{"activation": "tanh_gelu", "optimizer": "adamw", "batch_tokens": 32768, "seq_len": 256, "doc_mask": true, "train_tokens": 506100000, "steps": 15445}
MLP neurons of a small language model. Each row is named by its layer, matrix (up: input weights) and neuron, and shows model dimensions 0-127. Each number is 128 + 24 x the weight over its row's rms, rounded and kept within 0 to 255. Numbers have three digits each.
After each neuron's rows, "fires on" lists the tokens most often at its 100 highest values on Wikipedia text that the model never trained on.

L5.up1272:147169099133124149121165138132126167173096099148127149173132154124154153119163138112102142100137074137120111141130134113152139143163081094114150118122126100096139152135132144096144135107169059110132151114146158103118082083122121107118091124130108164100086124118180136136086162158108094165152162085116099109144131096114119138105115156129115145144147133158147119146155120149109129122148
fires on: " |", "|", " Swing", " the", "\n"

L2.up1090:109136092117149115110124132128122094116136120107131123137124169140095152136177145114086136139164131132143151104162145129111150155127122081162144117159143131089101130112100132095127072176112123097139149098118126113123107157156156187135099114112138114152119160165123138134115098146158159129073121131167106128095097117143114149147094146138156112086150074118139140071138124126128136130090
fires on: ":", "=", " Family", " Species"

L5.up456:105122148116117134113148154129156132107122163119138117126108110154115150114124119137100168119118086120128144153090145108158140108162122100214090118111116139087134136136128100151124105123123123133163094103080124139146136145157135178094118097131153109155138150114122135085143120148103160088091134127168133168118145112088168115137162130107158108131194088108125153101133135106123133137092
fires on: " to", " in", " \"", " as", " on", " with"

L5.up473:097175157097107103140135132086110123130087145166129167118070140159137139115127136102154135146173096153125140141141091103144099141101107105105122108059104142146099139120170176172100109132126138114128146092102139139160134123133076192112140130114119123129121135134126114080112133153155154107087180132125130129126128098084158170149119146147126127085137139123117082085141171117162165130103
fires on: "-", "  "

L2.up479:140130112121118122122125173101096112169133171166162155130084183104145109125098120137151122114156147115142114133086113099167126094113096103095127102130077127147086123146158126132097138129133132121130153114110130133150178189112159124097109095139157108096105112131161082089087161117114159121152158142125096124157136120137128127152143090085072129124106148126170095121113176137129112133096
fires on: " Ret", " sh", " bo", " ro", " 1", " 0"

L5.up1049:118136116160119146107145049106132142142122144134145138110136107124094119126101120145179112134138113127137138154111109114142095092163144076123143126157116131123096078141119134135120141153174095129154136110119113156143127127135121114119128132115114092151105132155146176148166122077117118116177152132121123120150143121113033121131106195141124115139130136138104115143119094137091148100155
fires on: "|", "d", "ed", "h", " |", " made"

L4.up475:110066114126142137179101141133080129145084135151128074163126108166124101126126129143121125164148132115101127120112123150148093106125156106175106116086169145144091120168149098167114185131117147153102133133141141094149133145136106137092140141155144167098131079096158087102125103154104137107112147106132116141152148114092117163119143150111128164094120137140142135119128143135151132112130
fires on: "-", "–", " 120", "ō"

L6.up1172:123144115129099121133108141138085116162094145149143135150109105106126127098083140112117126100184143113094129070144116112131131119102142119141111094105156136147091116125140106151129134130107110148123149142125150144143131143126096126145157133109108145107128106140125108100145129130139134099154126097137119121090136088109117087143161123102123131110132109127134151151109133139096157099122
fires on: "–", "-", " the", " ("

L6.up1029:117125137116095119115133113166127147146121138146126145126133160095188117121129134140129128162150118118129147117127124098187112150143143067114160126126117137113125120105163128135149119120104150140131133072101168159137148116102102208106167112113123112125140087155092095090171123131119120107114099094156146101135089115129114147151139137103139107117153123152093082106163134085139142121082
fires on: " not", "-", " (", " since", "un", " January"

L5.up746:119122155103144116155105142138136140145118126170127160126110162156164127131113119104159143114139069112100112112145084147140143131103111089131105126156139113153105134116136142146114173152132151107112171104073166137124116141147137189139122104148117139134161133149133109088141154085151150111108163125135113097146080105142134170110105144150143094106120126117170078130132136132161141144125
fires on: "-", " The", " o", " It", " |"

L2.up804:110172134069107144154150137125156117115146146158128162121172140095186123123118123088143140148145083105133106150120122127086111132111122112134111133126115101128099125139130128144129158155138124119133115111048135140093114115123141130111155111154122145150104095108132161144127095128114128087097108126207140138173136095097143152124123143105139097138138088176118138115118121080154127114104
fires on: ",", " –", " -", " 18"

L2.up936:101133139111125143122102081139091116135121143120149171149114166132130084137154116103107124147143115133155123095134112137134139189156143120143134133151174161077126121144124135149137149124098140093109125092114117092149114106151107156142180161129133110153151147123115138067133115175123132092086144119158162169094090108143143136127102085138058109072161096146089104134139126067086139141107
fires on: "=", ":", "\n\n", "yp"

L6.up444:112126130149131193109149150138118148114121139118140193142129090166113093127101135127136126154160134161140118129129087111169125168093123106147122135114116156126154114119148101147141158141124109102138057094107136127121140156145103103125099139107137141147155133085112138121121157138077140127095110123151169117110119112113115131171128122123146132138174127168114142125172126142098143121130
fires on: "|", "-"

L6.up1306:100143119150134167126098092135138114136145167126113134119130176094125118174124146141143138142120145091124157127088113097135089130187088130112150122126094122142075091131137117140118162149113105172122128133121125161154156114127085137130173141154087111146146113096089120102128155087136092108122138120135129134134126101129063157155084150136123120123084115133132155154112127113097159115094
fires on: "-", "–", ",", " (", " app"

L2.up1231:135140114119117123200129169114136133183122155122154112150128151146100133079107136128145129126172123142117110081148121159129126154108168078150106090115180115125088148124154108171112107194123096127139121103134119129141123156144143127120087096117130112113156081148123145127150118116165119158140118145145145131156117101138125157082107123129126148135115126108097139114113190115132117138134
fires on: ";", " |"

L6.up712:163121080121117189138145128131131172121121147103107168143154120178141131142095125118137128147162135138143106124153094134145102171091139120133100139145084155128153123147176121153133153123088104131160136091078083121172125160136181189119161154120099156144117092121128132108136102137120127111139111123129090107189137085043088105146114114128134150170102111147085153152160099152121164102087
fires on: " of", " and", "-", " which", " that"

L2.up843:169116122161126117143158132165133115111112130138124100156112146129102159103097126166085144156161113112150167095138126099126147125178122132174129140105164135147113114125139111106121137131134102131148133147155100177115167127144103137124147169127095143126172097158149135114099099107047152112095138115139096107136150121100110165140128123148129109149107104151122150082108153141092088134160
fires on: " of", "%", "1", " million"

L6.up109:127159111086083133059098100152134137145137127160075135110114125129153124102128147124128122155118128156119125109150101137131121163155098116136097108137110169128140144120135147129135152142140135173137109125079095111162133117148115150184175109130132122125142149091131127124148133093111124118123150145123165144134174094169090144137067110139137112087116118140124110156153114091131151127112
fires on: "\n\n", "\n", "-", " \"", "–"

L5.up510:149121124130146124139104145129089169127107173135153104157144097141124137123131131150107140135097117119116122146146110106135105146098076145111153137110156163140120122138140058127113129157113090104148121127137167147158112171143149137117137147146158139152134159141107142090106105158158137113139136130149147144138088105170104173083131192170105114135138113144130135154099165122150155142096
fires on: "=", " of", " (", ":"

L2.up356:103107151149128180168102130105075128116116113130180150120131085125105140107104125115071135124150085118142110098105126107142135148147125103135119139162134102136124103142123153169131193128097079141094085112152151115141145142133163105141168167149137161137117110095121137173117138121140093091111115126150160125145133102109140124130140152090126130101139106154154115085120149097130166120135
fires on: "°", "–", ":", "-", ","

L6.up318:094149143136124150134119140098134120122112159118198138112145095143157143110116120160158124165101094181141137149147113106109143128171155151148126138141137111131091148119158090130132142132130158174099127143075152174188144156164132110144113165166116130126129107108171096121169111094185101133123124141119135151110121106136097169103134102125094079106191123157108154151129161109113122110105
fires on: "'", "-", " and", " &", "ma"

L2.up735:138136135116166136149128083154150156154126131124115105128115118140152145118082112130130136131139092169124124163154100121122124143133132125096102120154133103121115088135155126133132133139136143155140154113086120154136092092166137124130111114106131118147111095102164178170141105123120140133122147106130156141179117116137102131105107154101117090109118154114116107142123135107180142103138
fires on: " |", "|"

L2.up64:091177113140114117136139119114145139144128137176117141146137163118125159104097124134154124144151064124148135137124117126117112157132154109126106115112122105129100097126111121193096087136151125107134171135109140169143107121139124135138150061128152124117140071125154153081122093111139122102149142108152135158171130106101112163134113136126138159125118117116157086102115119116130153080148
fires on: " |", "|"

L5.up1444:062079096167090111130138152134130134157147167104152132121132156116167111092130128101117108173145116144130154125175122107136133143166134122122102140114134118101109125115188131164142126142118129138113170115082158139103155161149143145143101107168168153087129128148149111148146095104134136124095127148090120097107118111144172143110139089147112151131118147153090118134118144148131156169064
fires on: " and", " or", " the"

L4.up898:115114127116121203119103091170104156124156105119112089156128150138125163079137136145138124175141095115170130130158127157060150139140120147102141111117118125122124124105156183142139129169133112129106122124095087133108094116169154090139104123143096119138146149118109140127147090099129142117120126154110170092132153102175116148143086147141080097097128105127130143127147093113108131145112
fires on: "\n", " =", " and", " was", ","

L5.up284:116099129111124180078150147147109117118118179103124137138110179130154136092129136144150156142113121160153142117129106115083130148139103128127100109164154096142122135114165143128143166135120110119137133081124120079128127140152133144096139152129109126151130101101144114108109135148107148096118097109190134121130161098118111151141141126159154079087166098161126118152111130119128134131139
fires on: ",", "\n", "\n\n"

L2.up19:112192156101101153155164156146127118116130137151134137121125180124167066129127138074155143171158087130133148152095129134131114143152135084114144102110152094122083116133174154135111133140175140160080207086131142094113114128149133112135124137160139137142127158111125153146112150105148130067142125127149087155146113112090106142136099186102138080111161113168083137124125138118140145107093
fires on: ")", ",", " the"

L4.up698:092123159098099113126186138107123133111093121135116142168126091162145148128101137134112183130108135113167124138145081076092120158133174139157141140143122171102136131129144073079147112156123160078138128094138127101125123150124124132154118097067119151171119114116151127123153119130112123130117135133115155087118157117175117118127141160152157088133155149104166100159102122127111136109145
fires on: "ing", " and", " with", " as", " for", " to"

L2.up1378:119138127085128113094172147145110168139117164138128126135120128131158170124132132122117131128125106143147137130164134131111121119135114151170124118149132125147104155100144100123139104117114105065148143093080132093145107161132126130124150135112112147185145133134137120085145084139168157112117117126132141135148151101103147131099154125118157086155176105131137147074139115123160148146148
fires on: ".", " to", " by", " with", " when", " as"

L5.up283:142085150131118094128157145114151132159122149131166119107142136132091138088130124129165117136146121097138131080138102159148087134136119111152091112134135116148115128112134128145114126149111135124127190159119156180125182136130187185165083145102117100123145110123119119104134104100151131135170111132127095076146147109153113138134115130149106108117162168073126093150107155105140155129122
fires on: " |", "t", "n", "s", ";", "ed"

L6.up215:148120157161128125105098114138112172113076118125161099128121140178152149099083132145168146149161103119088142124115093149175124152142155128126138161115104134118137118144145089184130153138110148163124130114105147158118123158159096127085148095100101131128119067155122152111140124114112160117097131114165085111154123121092133116123121119149098074100117140117131141179120167082153127096123
fires on: " of", "-", "ir", "r", "yl"

L4.up373:117128158099127152091118162115168119110162160174097143131094104142123100139104137127151104148124115135091119112152109133113108140153124118127129153108131159159133087138178090148115142140145158153124099121088094129157129138147108141142101113144113185159147143172127133131138112093138103118152158103126152137099153085096124153118084119127139105094134115154122162206130126134108142116114
fires on: " and", "'", "-"

L4.up470:060124122134113097101155091116117127116141189090161120119144154095094146125138129084112109145136087095102137122124132127092134075117135158120120140149112108124123147108163121164127104149134140154107139099144108106102151127135135117191155142130120105123123112134127152142145140098131103116137119131127158092122142121123116154149173119131120123101146106185158103086104147124120164134071
fires on: "s", " the", "g", "ing", " and", "|"

L4.up1186:118165151173157098130146128088151119142085097154090118143119138159093166123142137132122144140122122103125151161107141104087106105144136134136129129099101129149115156119179129124103081122165137110140125109118126137165148147170087147175115153107108123159110119128139151127153093108118112120128115107108173102090120130157131110113107186158093127116156150107125140149124138117112120119134
fires on: "ing", "ng", "iji"

L5.up1161:119166120114108110121098163111119121139120157139154150124122099158101112136139125104093139143135107135144154119089125100139127149134133116122090126090107138117117159108139124150121069128147143155131146098136158164130091155149166112194091151142139152079133124140168114118153145156065103128142133123133108127130128113116157130117071118130095114106157094135106088162098147104116178124129
fires on: "s", " of", "-", "d"

L4.up792:104139135136130112136110143136136102129146132160127097168138135099075141103137120124099105125115106128082131127126124171090113130164165131085111155137146119130132161138152143141098115164175106131114128107152097108110137111139125130180099095155146110161111092077157160152160103125134136120093165133130169114137115127135154103135127139129098145132124089117128139098139196116111140081126
fires on: " |", ";", "ng", " Hu"

L2.up1399:128140170066121115118114089116154139078142107127113116135121110112145159137131118163146126156099116141138131102140102155139110117121107132099115140136131078138113129122146096137114160124129129117145147109063132116146127111128139159153142099126092131183130094138117155115119125113194147108113103124136145161193155099110116161096121154128162100123143110143137136125155117087141112147134
fires on: " (", "/", " or", ",", "—"

L4.up1439:145126105130141150144146115145164114140107118127136158135114097101081117104091128156135121129138170151163107145169099150128137163132118115173136119115153070107138116105157167123132092122157091168193112106132114125137098098127175103122128136143121107139176064112173124159110113113174086148131148114111108115137149107142091147124086124098091156135146096151111107144130138141118115099124
fires on: " |", "G", ";", "|", " she"

L5.up995:120113121143080127097142116113098077133114167125113147103127107124127133116104142100105127111134089097127141124102142073128126138165120119148084086080135155122124142123117139115156158123093129136101129131158134153115092118103164126116149159147093141083116073137138130142114121075134113098111126098114115133130123117133121113128136164118125109108138124126139126119106132127133126109136
fires on: ".", "–", "-", "°"

L2.up283:143107151099108122100145149038144111139120178102173164132067122133097119108124116144152154127099117102156141123159094143112124120121146126171113090123123124130124121125117138133127089137116097092127134151111135131125135155151179182104083142138166125152144096151148100071119092133152138126090094141151100164139144119128126154149101109126164102139154137110093136088128148126113125102152
fires on: "."

L2.up574:127168116131143160138115113110095114128101083166169079159147119111085164151100130138107133123167134134120152114108128067130148172131136116122131117135133128180129111114126153126089156110130098113145097086183123123127123145116093107105146106149122164109158105145176126133084118118105112149112112130126132090182142134090136129150147103139081113129124138165152114067122152169121121156089
fires on: " of", " to", " ×", " di", " million", " and"

L2.up691:115145144091110142121148144092146147148120128089129177106117165129155102146159127085141142145122123133128115160131110142083123164120159113115112111124120082130085140120146135185107088180144132138112167130095133099161114115140131171176125129111104114144112129145150167132107099114192112086096113129175153176126129109132131136157145161163118096135143109134118137144119123095143109111131
fires on: ".", ",", ")"

L6.up845:156120128108109180133159112163119140145121112152130157127145121136145092148086142110092131131141086126160114118131102121142144144133095125089106154123139075137141109125171134161132146138134128125112112124109140148146083093098189132082135142119104168121149146130112166132115134121187078125101150120141121135169160095140135153147120168147142132133140119147179088155153153105169095116105
fires on: " in", " and", ",", " since", " by", " to"

L2.up845:140113131129091195159106143140122139104091099129169127114135120123151110103128126084111140144133108120149092141098104104133105121111135108126097124137095129113123089128099159150138177083159140127086116122138166138122147142148179122110140147165114131153112143085104108180102110141126139077082142132149115098146114114108133201092131148108128107098151136134145114136129140124151136116142
fires on: " Ad", " ad", ",", "Ad", ":", " El"

L4.up1412:130173090100088157129105135141137078151136138144131174104133098117151125138093121133136116147135124174108099149132120130141132139153107140081098133110104109131139053120159117134099100105167163163142124124089120173118139080137130125133121143134066117123144104132113121107158149146127104131117141142126140161117121123125098135155084119158102121089123088150086098164102140105160150134139
fires on: "-", "wh", "–"

L6.up1245:083138130094112173113126132129112108069090088144105124156092155140122132096173152128126156132090129141201122122124151078115126126118114108165099173078128129147120097110147127096161112124119163132143081105099117109136081126136145126139111097088137153186134115151156123113118153087110123134118111123160147095131155079109140149109097125161164086097169113126137106122122115112107148095141
fires on: ",", " for", " of", " $"

L6.up813:150121155121115117127160115144124156126113117126146123152148156167110141157141125160093107107110150153134131122123089113146152161118098091125101138116144123126149075125141143120093116120141100133108114114075130150179096168188169130145155151116131141148081134133121146105103147095153128115087133132146147093163145091125111150141076130094123124115188147162186135121152079111090102098115
fires on: ",", " who", " his", " of"

L6.up244:119136149114142147101152125157114119150111156146124155129110131125174128134170144137138115143145130127144099120105120145139115157125091124173114106148193104068117126099144120110132169127136101088136105103137126131168097153136158180104122106131141133159139105130132100109156176128174135119137111131132147140128133094141098140111098118104117154154122118107109095101153099106139141101091
fires on: "|", " un", "-", "\n", " mis", " co"

L5.up1214:114150129152116164138139157106083101135100147119138189124138127113126156104078145103092154116162116125149094109105110057123144118128119116138084150130131139143106117104138166131104147147108130126097111135176134129142118158121164107136097166170125088077110096146175131113097115123114120127124152120127147128101126116111165144144185145120116102104141139159120084144119155115102144111128
fires on: "-", "–", " to", "mm", " mi"

L5.up786:092150146122125131130135157109164172119130127111153160123111147113122103113137122094137110134102122135151149101119073136137143115143166101148118109143112146155127137131125131153111091127117157179113119119088128138135114127127158130162157151160124176118113128120135093128163069088132120118091103121130179138149114111123130209117146085115097116101138126143120076160117142137119105124087
fires on: "-", " de", " and", " Van", " &", " De"

L4.up259:118147103086155134150126089133117138156115144112173113090158158141158141126148125130094139138137090105123163095157096123080169137149094113138118095163143103135113125121163138134121145135104069095106148067109145096145128124146118108135196151118156108146154139128137115117104122151140094098112131144138095109124140135135124102146108114121145110121135082184117148096154141143112125131091
fires on: "-", " by", " 978", " that", " featured"

L6.up1168:137119116138127133166156084126094116109098127146166179135161107137112119127095155097185121181163103121132125151130119057137152099136138121127110137140089113114110075136150110109113107138124147131135111136119168130132125118111149119080154180163140161165106120144109118114102134144139123140118160101139157110150115082100135160130134181125131156129147116185153090125086127120152103170130
fires on: "–", "-", " and", " to", " addition", " the"

L5.up809:138099134107127112074085143084096137118111147134120112150075130139147159138069128166142117131135116112125170165168107102106117105144105129184117108114131143118137117127171147161112111123132146128112116109104145135168152112116143176107112169127152136153131130082136151068120106167082144115086123115119104138165149118149107166150119140144141124085138099159136126136131194145119161150154
fires on: "-", " which", "i", "bi", "a", "."

L2.up480:106152144107150154096111131146198106078127116109123131108111122082178107138142127130141124132116099105136159173131132144068114122145159112112111117102110091144082142104119121153134105146131149111142101123057130157118097127123122155184156132110116119176102128091119184152163145082154136083090140125151140120178133125154071098143059121120121119143136113164111175128126131101136118157109
fires on: ")", "\""

L6.up1271:131118141092135125142100105165117152130093149161153131111113157097100140123177133124103131098162120156123117109090125141139094148157092115099126150129189097123102077147175147124114153147140102108123110143166123124116150094154111123122101157126103157118104109114106140150131163096112104099112152087102151187154121093116094140103105130137077141111108099153127144172115110089112148092090
fires on: "'", "-", " (", "/"

L2.up313:155139122160119155121149116137088145109097116150155144130096108111091135079149144095112165122146100149135126132094125080139139122139165099119146116120124144149105117155137162165128183085169136132115140103179146137129125152112139090111128120166134173130091122080149133207096129107104095122158192106128093109111157108139121145154157155132111149092103131158175099172114143160082120089104
fires on: "E", " She", " /", "W", " He", " Her"

L4.up493:133121107142081132099162120173121154138123157170101174122077122139111131171156150148115150133162120126142122104113116160127147118140100107154170117123116121107100098074134107153110168128155120104095128093099148144164156125118136121150166154119112134179166130083110111116122176099122091117134148154112131146136124115135133173105117108170100121133126090185124099095117105130146138141103
fires on: "\n", "|", "-", "ly", " and", "wh"

L4.up902:110162152112105135111138122127157093131117127115112162147090148159137118105144129137157147140100122115139146102104104152126123129160147096130137131131142089116098138124114127129131123138143133129124079123107139123136135110154139135105168110132111125176144110097127134110111130151156122114087134110182144121126202108124141162097083117118158077127187116146135107165108115088122135100123
fires on: ","

L4.up1319:128173140126114153110144088151123173140134117093096093129121114125101131098117118143146122128136105142126142150141108108089119150153120114091110135099159135123093135110100166143126125117163152147090145099147139139093076142148154129178169141098112134148109160118122157143113122118123096118106162149126147105139137108187103160115061149167134136113154141122130108102147095153127138109119
fires on: " of", "d", " =", " was"

L4.up822:136097110113095187103144097148125147113131111114080100099113122167121140129142132108119155147163127076111121163132115146111130137142105101116105158057095116112084129124136129155104148117131074141126112100087126128105125125121148125126143147123105129151131175126133128100125134161129095131124122139156125138125195111149056134172104156117107114125138137111145120174148098120135082138128
fires on: " and", ",", ".", " but"

L4.up650:154139099145135126127129128098106171119069110126151143128152093104127126155129131148117115127145129121097121139094135113147128131119148091089151137095119152126126113143110154115120128109126101140124119167099191145131139173141128116124129115157137135118130155090125094093061107165138117131152124107148130111165118093117118115041162136114105115147153163144170155159107128126090134138099
fires on: "'", "=", "orm"

L5.up1494:153110161121123081113120135114148140080152169104146106148065147145138097108077134157144149151135146174116154150173110144128125165140141109178094121114128124135145135130131073172140133102141109142146104126094165172112161137148130141100130122188132139173184093131067119136119118133127117125130150103146101144124122108116108142160104113155143105123121087167119136168127131143099131119122
fires on: "-", " and", "ba", " of", "se", "th"

L6.up39:113127151149107168119126130087137118108085131110160109133091147150183105130066124143117153172171100143110148118122129093129126138115113152104097115097138108142164077141180108185109122107149170173105116141128168136099148139123120100097093111130081171147170146137105119104103136114129145108112113117133121099128154107076127153124133135095095118161126158161141090149105132147141132136131
fires on: "'", "-", " of", " the", " to", " a"

L2.up370:131138120124147148146119147122139126151123129103146165136140146118149109124147154102134155133105096155125099124153113109138095187111131102138092118065111112103078125143133117119116120124147082139160076113157153133170105108130171154158125109128157137117127123091166149111105129109110095150124118102165118103168161114095114125142093137128121128157103096112147105151107138135115106128155
fires on: "=", "-", " |", "|"

L5.up796:090113154107086101142177126120126138115129156125158145137121114142119098112106133147138117144120131117104132139102110096107131162150161139092075081136127109160146108156196105134146150118142118167122127163095136164131123126122106142126130135133099159099128070124146135063136136127110104132077106134155113104141125127081109145158087138148077143115113092121085072133122124114133132079114
fires on: "-", " of", "ba"

L2.up1518:135091186103108119105164166044157122146145169120138163108079135123107094119118130111175170119122086093119125120140107150129132133126138119141112088145154115110154104126122125140115110122130119107137143135103156115135133141176162153112067145112149136148158102134144087112112091120127125136075097128155097164143143125152142135147078087128157119137145136107110113115141137122114139127169
fires on: "."

L2.up1381:098063121139144138115122127114167139148131121109125107139154126135123130139111142148163126134120115087131136091184121138134135148095121111162122113116128122125098109091104075138102113151135121147160102110144107133101137128158142130133096165112137130137160122105138136080123113138126113142102113136147113111174157113115105151117080137092078156128128125135123076104121110148104154132146
fires on: " |", "|"

L4.up1078:129072110118168067151174127110109185173144164102123103128136109124149135096102132134139129164121137161108132144137162135048146092178097138124170112126138133178110137115170151118098140143132104139141153110104128129106133148169154124128076092161160129138168093145169143138118114124120133111156132120110150148099142108116104142102101099150122126142118130157106133112123140122159106141105
fires on: ",", " and"

L5.up44:117132143100157125126120108147148164137116115178151107136134107124118127118161134090161121196121117120138102139118147106168099147136113114183111138116130137129094091126141129138111127112095113129115110140121100145124071142116094106092159107116131198127077067073141090116155175122135106126093130140143147118146176099117105154152119173125119121128142107136091095130128133125135158141115
fires on: "-", "–", " –", "born", " in"

L2.up121:132066175144182134158158185104174136158166153132132103154113161086097115083118118172149102108152139105125154093163121136166125109087114088143103131125091132149113122125127140108093133177102096155139133107100130112093182152138142158133131120100133128142158128146146118101111109162131161135128151159131084107160166123144130116136128105122099138114118118106121093101125117119103111168149
fires on: " 0", " |", " 1", "0", " 2", "1"

L5.up1270:162144128150102118156168092128113118141109122159158157129150058131104099108111131100098127126152087116127140127139130115142116147138144089132145152119135111149129078150135103134075147113139124133097167091139152141144160128139141117134175147117115149123113161129102151122136161147167103124108145110133165138141105118159159189080147174128102137130149091147139112152140181124096094128127
fires on: " on", "-", " of", "–", " by", " ("

L4.up816:126133122156092141139123118141134145134139104135115138173153154131128130119153132166168136153115125114143173166103104132139108159158151094142147133151125089095133160106104102135116092170152169149139113117127145129141133155125133136084085132150129116147139127176115130132141134118118146131112149121155146108172110126126099120099084124136102123122138123140112138150120086103088128098118
fires on: " |", "|", " of", "th"

L5.up597:139125086136092132105152100168124127125136119177116124127110132114090133131113144149151151162112126110131088165143126101115111171132106082117125108094136117155110107110179135151089194142128106091114164100115126108115134145134116104133104123127115113164095114096173147156100194108121104091136191127109116157170098101135126152129101137153101098127138081137096115143134121126138124131110
fires on: ")", "-", "/", "\n", " one", " m"

L5.up449:109125128090068110133163141149143107118124158132136137167123133139164107130125137142126141129135142117120161113100119139084122154234162075156137122127096146124133154126123122127110135128185096109121093081108116131130138118143126100080166139123138152157171137111088136105125127112107128098054143129172096097125167102122121146115136141110127103080126131144143131139154120110111127127111
fires on: ","

L6.up269:101104173103132148133147142101097133120129135160136054139115132137124140127079149152103127107125110149133119141127122102145117124095091107116130111114160122129148093151127115186145122150116065085119142107064125137117128181165160149121187115154129140153131117129124161086102107120115126098123132144186127136161114116114098164103124185145108109071152110145142134147117119125131128148110
fires on: " as", " from", ",", " to", " by", " of"

L4.up728:148099148117131159094107128165112155193143153103112150111103102172163127110154116131159182104121128110108100094152109098128105139111092141153138100121162115100108094127135155136117161108107128127084131102136148140139117123121173137084096134156127134107074109126092087140105131128157109129133141124141148095098153127136142127151117139140120102099178128146105146135120108097130084112122
fires on: " re", " rec", " disc", " inc", " Inc", " sc"

L4.up187:095113166138093133157134118118101140141121086137161124107148122092162122125157119116103141106144128120122108133126119133132117121098097115112123140141130124112128098127138144165123154166151107113062129097119147127150133154122159183124121122089101111139110156128112108091105115085117168101110116136170144125173137096114138119122177159144108117163134157118137145117180175124140126106078
fires on: " ad", " tra", " Fin", " ass", " Ad"

L5.up1154:102106118106118129131138119161145131144122140145150168102078096132123128160140141118132100158147099147091133133138101071116115118108097092080121145136142136132113086099149101166093145098135139145142100137082128145123156124155134136091148121161088140126117144113144101109144129144117117086132186144115157113115125102140114156161109120142117131121116127158081119132124133104134119138121
fires on: "-", "ly", " and", " or", " can"

L4.up200:109126139089150114126136110118115171138102126134122151160132116167142139109116129106111217159103134178140136139135116083102140167118150119166152127137137121144117107117145071117114146155126177099133120085171126103151142142123156117172112105099124136117132104134169173142126110122146133120153159129113136070140141099147124127113164146147133092123160130125161096173137131106132077116123
fires on: " of", " and", " with", "\n"

L2.up216:157169118140122192139121175109138145123096137161116102116149121113156127125094134129102131139120110152130133144103117116132113167105145102132108107133144113144130059108163126138101153104161091104116094117095130114130095122120119097156150129144144135167138141071145135118121147159111115093121135147159133086155150098100123143137132137088116123137137133149100127102115147107142151102143
fires on: " |", "|", ")", "0"